Weights of a small transformer language model: learned positions, a variant of Muon for these matrices.
MLP neurons of a small language model. Each row is named by its layer, matrix (down: output weights) and neuron, and shows model dimensions 0-148. Each number is 500 + 25 x the weight over its row's rms, rounded and kept within 0 to 999. Numbers have three digits each.
A block is one neuron, or neurons of one layer that tend to fire together. After each block is what it responds to, as a language model described it from the Wikipedia text at the highest values.

L9.down140:484445518450459523472492536503464492543489556542544506478502511512485495539476520503461484525502469543490515539494475505515495501513562502509514538532469418473480533501507498532509511504516473530503519493480533531476499521497494504542502504473523484532497501478502502531488476492458528479516491541469517494481482489533513488479480482517478468471538495490516553480491489490520480492534513487568503493556501509518479471508479548468492483495496513490
L9.down190:484478529498521506532459489465467476478505522480510537499458501494505511492444499488504518457486494514505494507493456477491509484520437494494563504517482490518513485496509514488484526551502476478572509510482483466506480509494512537464516493523501490473497483497504471514455457493503518464504486510484548531500542557492509516546483473499477527516536493497455518514550510485485519507481518490499517480472498566469524477482472485532532519510524471511
L9.down373:535517490475443476496475493514489476534502501517493522490489526494475520528492453500488460488486505538551520499543480516475512577453500494488522540498519497461512472429489503480485490485503535493498531492503495517498517470496497474498518458444533500496546527505476511527502569531486537519552520470540513538460488481438473495478495504484512492479463478550439493523484504500495559473540492495491498464506537509510514452511538541516478512523526483497
L9.down456:461509482505514496504501522506468483534483474483478469469456501482474466478483507548493462529490499520486490495471518524501516488475518467492509529528425509517545521468504430493475490469499467513532506527455491530520463499475534505542505510484488482555499469523464508528502504457513490532524473472526497524517513532459438490492488494481491459471516487504508549478534531479516489528522539473545502535484494518498513463513519483511518447511528473492
L9.down899:491491455471529501495472490534481529478494522543487494424503483468460529493514507535503515538484491497516520538541514550489497504510522511503483495492474506472468506500532513508487488475578505502464486488516478501507496489488543487496507507497488530484502484458463484520486525499485510499502474466518495511522499484500489531517498514527478471501544472523512477509511497511528499477492510492527508498469488559528510505494489495523494517522472537498
L9.down1310:509507494450529484477503488516528504485500508524514494503510531499528507511485521493454517496449508536476506482479471529506542521479514483483550452524500507485490548492495537496532486468492494529540541485539487504490524500503519527499497507499494494461520518512472502519517505491527530482529501532539496497502486511495487498523523444488450495496497524485530517506489493460551479536521500477514460515519499461494558513505532462525497495540497493505
L9.down1492:548488507504510533511513481499521517516521515511516501518523520484493521481542533515487469456501513514528462426539515557506496495490530481525554547543498458491514534469499452538520476538481500522509566474496518520532477516491523543497513548465529461460496475529505476506463484478448554494506511514502476523503526455508506492501530491481498509507465456531456546501472469471487492531499515484516479502534519533475457509497502546490500521529497496489
L9.down1857:472497513512491516503568533496531497496468543506437483490484516514531465525513543484514439551485509480500503498484523505519557523459511497497506532531480514459479526501504527504474479547461492520518519483476485531536468498504501498464494486449494503497542478504518506553462483448467466537498516483518470501509519524522539522516485504475480532524467479523505506462471533503502493454512500504504511517530477443505482483444518490485494513481525502470
Year-final digits. The last piece of a four-digit year, such as the final digit or the "s" in 1970s, the 4 in 2004, or a range dash as in 307–308.

L9.down139:453498492513488485484556519519535460526478514513438529507501477488485517504522475498481486481467516503536435470494492493490483476510502506495509469518516522463509503507469496544499440507481492515513483458552464545503505498494494509555543498514507505537510490517489542471503469501488518514522481538518483511512506495494498450509490496478481541485502536489552499477485533512509491492498518530487506467531469483499488507547494471505550482532485488492
L9.down241:457534536496480486449489535482489515504477464476519469502488494496505520498484532465475481488468505491520502565478493508509504534521504476525469506471445485494469428538524500550481486453535458504489505509493453523482527522463531506552545505500471531515529513511482525525524501484512473480478537514519507540535529491471439478525519512508485451477496487516493510470491530489515520478466493531543472503470468487494532507499513480524504511499508524501
L9.down586:504514516475485499537496492511505473470498524493522491521473534496477485527542492494529472465496506527507499563490500457504522529520493491468501460488458485538546495548507515545506524526453517525532482507505472529523497513524514475520521547532503508510462493467523503480497466481555533555560457488533524496477466458485523509501505523463506450454497497495483493475471482487528493514502474555465512496476438486484492537540462520533490485506520518520
L9.down601:516533547503495461552480532510467497517505502494490489513521510505487486471501515472509524460519497480507496517521482506526480521477479500468475491475475509517500480509483487495528467445563540502479539534506485494508488493519487466517526473518497488509506515500455518567489517490542511504523505481496496449508522503522539463462482491503503499511488507516490452494508522527502429471550508527458500520494475578492532519471530493513509539510492509486
L9.down911:461474522518520487496500480508472513484490521474503508541509465478506468511455485523496520520497526475509533530517529512525514530493503501523519529543553495488516561485524486520489517489537487492528522488468498489511479514503488534508463528514507570527516539483517499497450511484503499489534440554500497501533511471523515509487508496467542497504504499466502469505511525476524508484501482505476494485550481483491491542521496502513517494501520504509
L9.down1079:484487529459488516473460507519472485532507538504507497516491462503514491547494554503520480460492538476451511514523494498516480487558513525484516498491479471504475559490529486510526492532486543505491535492477506469480522459459473501522511500486507524463477487480559530518522500491471506488507478516552513477484472473503512539476479528501467521538488558487570506526476537492496526502483527503481468497502519494473522537493517489467473511488507508504
L9.down1343:514525550486486540524514504514464517476522476482493528509519531528524507520478452506539491492486494534494530511498528486553500509535523478523519472526514439531506518535509509522542499503515477488489498515494525488497499517514476474488529518503517474525509485496506492502503538502583532527529466469461462507544507500499481467519478517516452473512453495495488486482487496522546468468521545506500512508515544492501473508462476492525460494470484474475
L9.down1627:470480512490493478470488484494471469469440527475531502457447481491484508543498540541482519538451519518514516472503519522498512496541474487512498493522498501559504491515509510485497487478490491531504514499515463457496497493483492561504461538499519508487540568539491493474498529512504565488470458489530461502543481524509486522492525494491476482479488521485464497500543512521518511496502495506496470510509471520488526509496506526531516488459468506484
Word-initial split letters. Single-letter first pieces of words split into fragments, mostly L, G, T, as in l|ieutenant, T|itmouse, G|uns, g|as.

L3.down268:506544531482498496459501536523490491476500539462529481513501523481498509487501538503528481513510491526527531492437494526472489483469542513483528493486503528513476469534516509493527495504517515500491492493524488461506486507506489497461530482467512519505500541480489469498508470460488486507507528547506514520520497526536501514519579473477505471496512521495477502504534515466492517498476506434537435474497524476535492499523514493485535521546460463441
Hyphenated compound fragments. Hyphens and word pieces inside hyphenated or slash-joined codes and compounds, e.g. dash-separated number lists, "U-boat", "10-seat", "SECO/VECO".

L3.down72:508491458502520509479483491527496541500482496513483502452534495486504477479523560531465488488512498509490476522517456475490505470516498494519512500483520517458449545469487541454510534513525507502519466503520503523474514509508497507493506522494485471488513496552501484480507511472521478538525495490514509514544525503472535477495495520477540552498497506496511499464498488502481463491501472490458461539487460473485494513472535522514537458446490529512
Passive past participles. Past participles and their final word pieces right after was, were, is, has or a noun, mostly in passive clauses, such as was made, is provided, transl-ated, Releg-ated.

L6.down94:538456524521474511423521526469568483516545484547499491480504499471477534501490515515487506481446517490485489440499513491477494482520499459508549508496469481505524506559484520495491487501478487493523511522514523507532496559517540505477506503499520523476464510477469491486493519519413492533516521522525490502551545470460487486471528507499463476531489477491474513481500478491507502524499473521455467531491528543468469479505464525509513507528477470489
L6.down290:494458464494495479516526497507519489503475465529505486457521494541483501515508513474488502508550458474490548487494513530486520517492487513500544525542466492519500500490481511473524516563539519501461496541433496490471509481490489505492486495542487530458538503483514454487473514525503444496502523510478496521523473552502503551510529495492510453500495494480535526499503511503467484539458503510474470486474556513463520531510520492468505490495539508499
L6.down391:507462483524515503541535482462552481524459504506463467472470508500554467524550517484498507501500490498522513512524526480516491510460555544519519509555487504538505479503511537548477527464525519463502508546487465499480499489475480502511553497498530489524446503508548487508487478484474494500498545498512500491455476473494502510535530458501497477507509538514510515469486504483535490472522502492508498515503520510531505523492543536458530472500510498474
L6.down622:467512537531465507469505478531496481460482476463487459481491457483509495579496519515490485483514470530500486531524532502496516485484480505523534492514533550479485463465509465473535521508501499503492500509478535532512486491512561466496499504518473511498529488522488511496511458518470523477517477515496549497516580484539489508485517485497472485501489522489503515507478503528494491515469510506536468487487482491492507467504487506477423530522507544463
L6.down1738:493534496525507476491445517441455515471548485553476505516480524521454535501546504529472465486515516480513489513473495537483493427480516543521501535483514499469497477490510449487535496515480501513524469487471528510503461510502488514471515516488500481517502484480509521529449498508476465520509539501449543504475499516501475488442519459450483515517487495525482483462453500478495531493544494481511482501492517516527468493515449514481529491529472538491
L6.down1869:511452494471488466456491483482494504492487483478484454513490492455495530535534533507454482489517493520495474494440515530493506477489502522526513482510491499548507510461505521486473570481440529495493471471484477498529483506499515495487538510539490504480527506506520509509473527515454479512516470514509489487538499449452431544486520468458485496510470525516496512478487534523499485504517460517511520522502518537496460495510495519477477493462511511517
L6.down1991:477500528460506530523540514471502502502491489482483528501450517509516444494525490498505482509485527504516496501523511511533483526524472467528497465556491502497530494458489511479502514505488461490514451521492539496485525502496509497515488500511474493524506516487463484471495526476481516535469503502501478514503495503439492511474516518503470463515467458439447487452431534476481476518506508529510448478460485482480500473493494488466500521526501514452
L6.down2188:530506509503464496501497506492463473503521535526500455467459508489474522500520480529498486482476458440520526504514520481496506493557503498490504526543494527513482504432525512505455467473525495527509453551495475558500483515512504515469522461509487464487518553484474499485505473552504499467537498540550550531501481474460478517524467464528509508500519479493531499477500522466464517489491522540520499466500551523476493505481504485480517502511467488462
Range end digits. Final digits of the second number in a dash-linked range, such as year spans 1997–2001 and 1938–39, scores like 4-1, and chemical-formula chains.

L6.down197:477535533507508491450485513521482500533509482480510465477476534471500513458502540488510499475474530440537519480538504506532484513492514511514449536514489469494519498481495484498477531486521492506527507460485475509460530467528503519488469469504524533484510524492529485505528475515501542531499500555486490486396499529493495499529514508474464496520503489549479470503469493533498505484483509493525484534471480518567533542474484464517505518522487486501
L6.down602:476530482521487527485508530487534475453446525441506521473494494478504503539477455522527526464488498554494498496481503477539493527479494448534529488509503519532522487484480513513450521501502455502524510499529536522524505459526517487478491501510452499525540485494533485509508509521528491523506500479438456495523538489483483519537502489551507509530455531498486489546453506484507524502506481498506497470543507505481553491496504494477523506499458472523
L6.down679:478510507528491516514495475495543494517478468507467498487516491469492499487536468507502499513496487513500499485510467540525484496518494507471489491505475524496487532541495544478464517508494492458515510524526492479536523460530469492514539500463480471496553517490502478539516482527554537525519482469487518528513518490487493530523512472510510526487491524451495485507535520507459531476432497531468477532534482505511519515454501511496488506474519529497
L6.down927:545501491458486492479493467490478504514495483465418497521482465513522488497476471517544500537490501492528473527496508459457529518477518555466499447487487498537478479519509514488544464533503500566533514526503486518489539499480500504531503496500529462496498527538491501439491488501509466504475462513479487450538494503528541476506500517510536522477484510500543503461489484513553527514553504502476482520484524519488500509500500454479489464486521492489
L6.down1289:493497523476501486516476478482542527476474517491473462522493489467546473489533470493497493498480565537500496575497459480501491479478505490528500456533504493574476477498472496514451436501489461507493498503539463515513482503473469522544560493522536527485484526550522507481514542523523490535483482495524459487562478495498493497474457516501514512487487515509494490500472513525485501511519466540486478489536493516542502508478514483533504523515515528501
L6.down1519:491483504483484496478519459444491445483550486466505484497496482521517527477490536524520497539512479485486539498499529466476468514533515512523502481500541504478539517488503534448496471494484507517496510480469528475496534526556491504453439498535536523498511522486432474470467506494523514529488499510485512523484539494489535491500485497535515487514475512512503538499496495516483498525512492508521532479490477438511510550539485494538505479501547533483
L6.down2086:469505531498506462545537500539533467512488536514501530521535478529514548483527506487541531498473507502552537529518493478524501568511469493499486499463495464473526461499521478512544482480509482491515482503496497545494517499507493470489457509526511508548499443479497474490490535513495489514501505559489515502477502563513553513460468477525557490512492505561484497502476486534511507542500515531534528498484478514511485510522476556499515548462481522533
L6.down2238:493557531503512482499519511446497510515492473493495488496511556514487510493508470506525511444490464460469518482473509526487543491503508505481480532496458519493530479454504486532529477449454485527513522519537496506470524463516497515529510507521457517531504508493543513526471454474528503524535485496484502483532512511467502519475537517483499497471468488502465475494476524493470464487504471526502483508487468537485506473527516481472498501489478517514
Main verb after auxiliary. Past participles and main verbs following an auxiliary such as was, were, or been, often passive, as in received, united, built, transferred.

L6.down180:485518478500470515541496487476491444452505511484447489534522518505532503483500504506492498509500475473486493426545504502519505502511517463489516473528504497500492539491494560529522541502507502540503481525499505512478516482560486498513445506502494503497423519525478513461538512499516531495485507534513467477516481464543487488562509492494462445481509498477483475477477454499477482464455442499512482526483478488554513532531451508504540469475512489557
L6.down905:508489532481415508529495497514514532478476474512499544457543522486470467426510534494467457506507520512518486469500500520530477478523528541508527491468545484462513517525489517485458505487489483522495479553517479460473485498532546491448490517488510488489488523512494511521516475522515537495532482512484526504505529479501510529474500496475464446463452522502525492497500495523486526542508474471507531487481481510525523525507510490478523522499492510507
L6.down951:461465486508514502508471504484467458507498482487528505514499522532487512483505504469476548491508527447544528507485513566523526484531485524496481461455527500486483502531485536480559475486474489485495469465499479512525527504518478550535492505471528449503506521498483468489475486537513523538552520533505487493531506523485455503521480467527500465507540569507495489490535475497507492542507489494493514513472487520496537484473523473520465550524491485507
L6.down1146:533496533525479507507544523493504510498555472516491557497495547517496480486489517481458495509484516494514526520472508516512517482547558514493500456517538529515476482446537493474499521469522527510483463516567427481464491505459545528480496516429482537466502489494490559537464494479505514478516493515520487503481522563514482497519500519516485513485508465528474489481560514476525478474500435485515504523520446501506526533499517508503495505520485483512
L6.down1194:476474503564461497486448478482511531483468497500493482520514489522542486506493505532507511504485490512488514494494487488486516486464486494551509508512515510488478480442524509536503498524458529514540528513511500526490511509489459531507515483469509487471502517548461513503494457492449538488500477473501490484486502469546511530538503509529489490497470549511496528478459483525511483483484445516450468476503467496508482538478523449487481435503500501558
L6.down1409:533510523475449529524490520501453476468536498506489448484518492543506545509527530518486544499524509457454464489518498487483508475529483521486488475571527472540518521493474514522516447514482540465495495493498534520480509516519522502503506488504532480533424526540505493486510482502501514513492521516497540522497545463469561481522507520489503517511460493485498531493525523522470495503474471473555524538496501493517514537507472512488548494507479535482
L6.down2042:478517478530489529484476451530516551560508508465494464522486500547543488449516509483529473547531556484448495487481483503441495500498499510496509512502515534499478503515484528514500511515451507541478533506479498482476494498527491501530489489499541467510469488507483478457495491480508479490510509547500482476515504480526514515472481497517520518455509522466481487505489496494539462497506476516513470488466480497501523532556475561506529484519455511488
L6.down2166:483526507494460498498499515499531519469463527460496457482474513550531510512491570518512472459541544484486543486515523524485479521543495472535506476506494452535509523508450493463531519483488515486521536507509459528501512548493467480492481491513506518482496469513494503492506461482494483535453492521524515511529475460494524475517468533501441468495501515499479499469511498483478475479516475541459518486483514488486520504559543504526534511523487450523
Word-initial G fragment. Fires on a lone word-initial "g"/"G" piece that begins a split word or name, such as g|ives, g|ang, G|atos, Gre|ene; weaker on other word-start pieces like comp|uted, le|ukocyte.

L3.down2083:482494533489517461601496484506527470478501506489466523522481471473461493503515534488476508514510491530475458466514466468466504511529513499558505502507548483497465532517510515555505530476483459500509524526538512517492522488530459520513522527537512519468475520568431499501476500487497498504521492498510482531480471500499530470486479507467524493480521562524521500486484498536490466473489463480460500499498467483538522556499510508524506476478507482532
Letter G word pieces. Word pieces starting with or containing the letter g, mostly capital G at the start of a word, such as Garden, guns, Gls, and mid-word og in Protogobius and Dogar.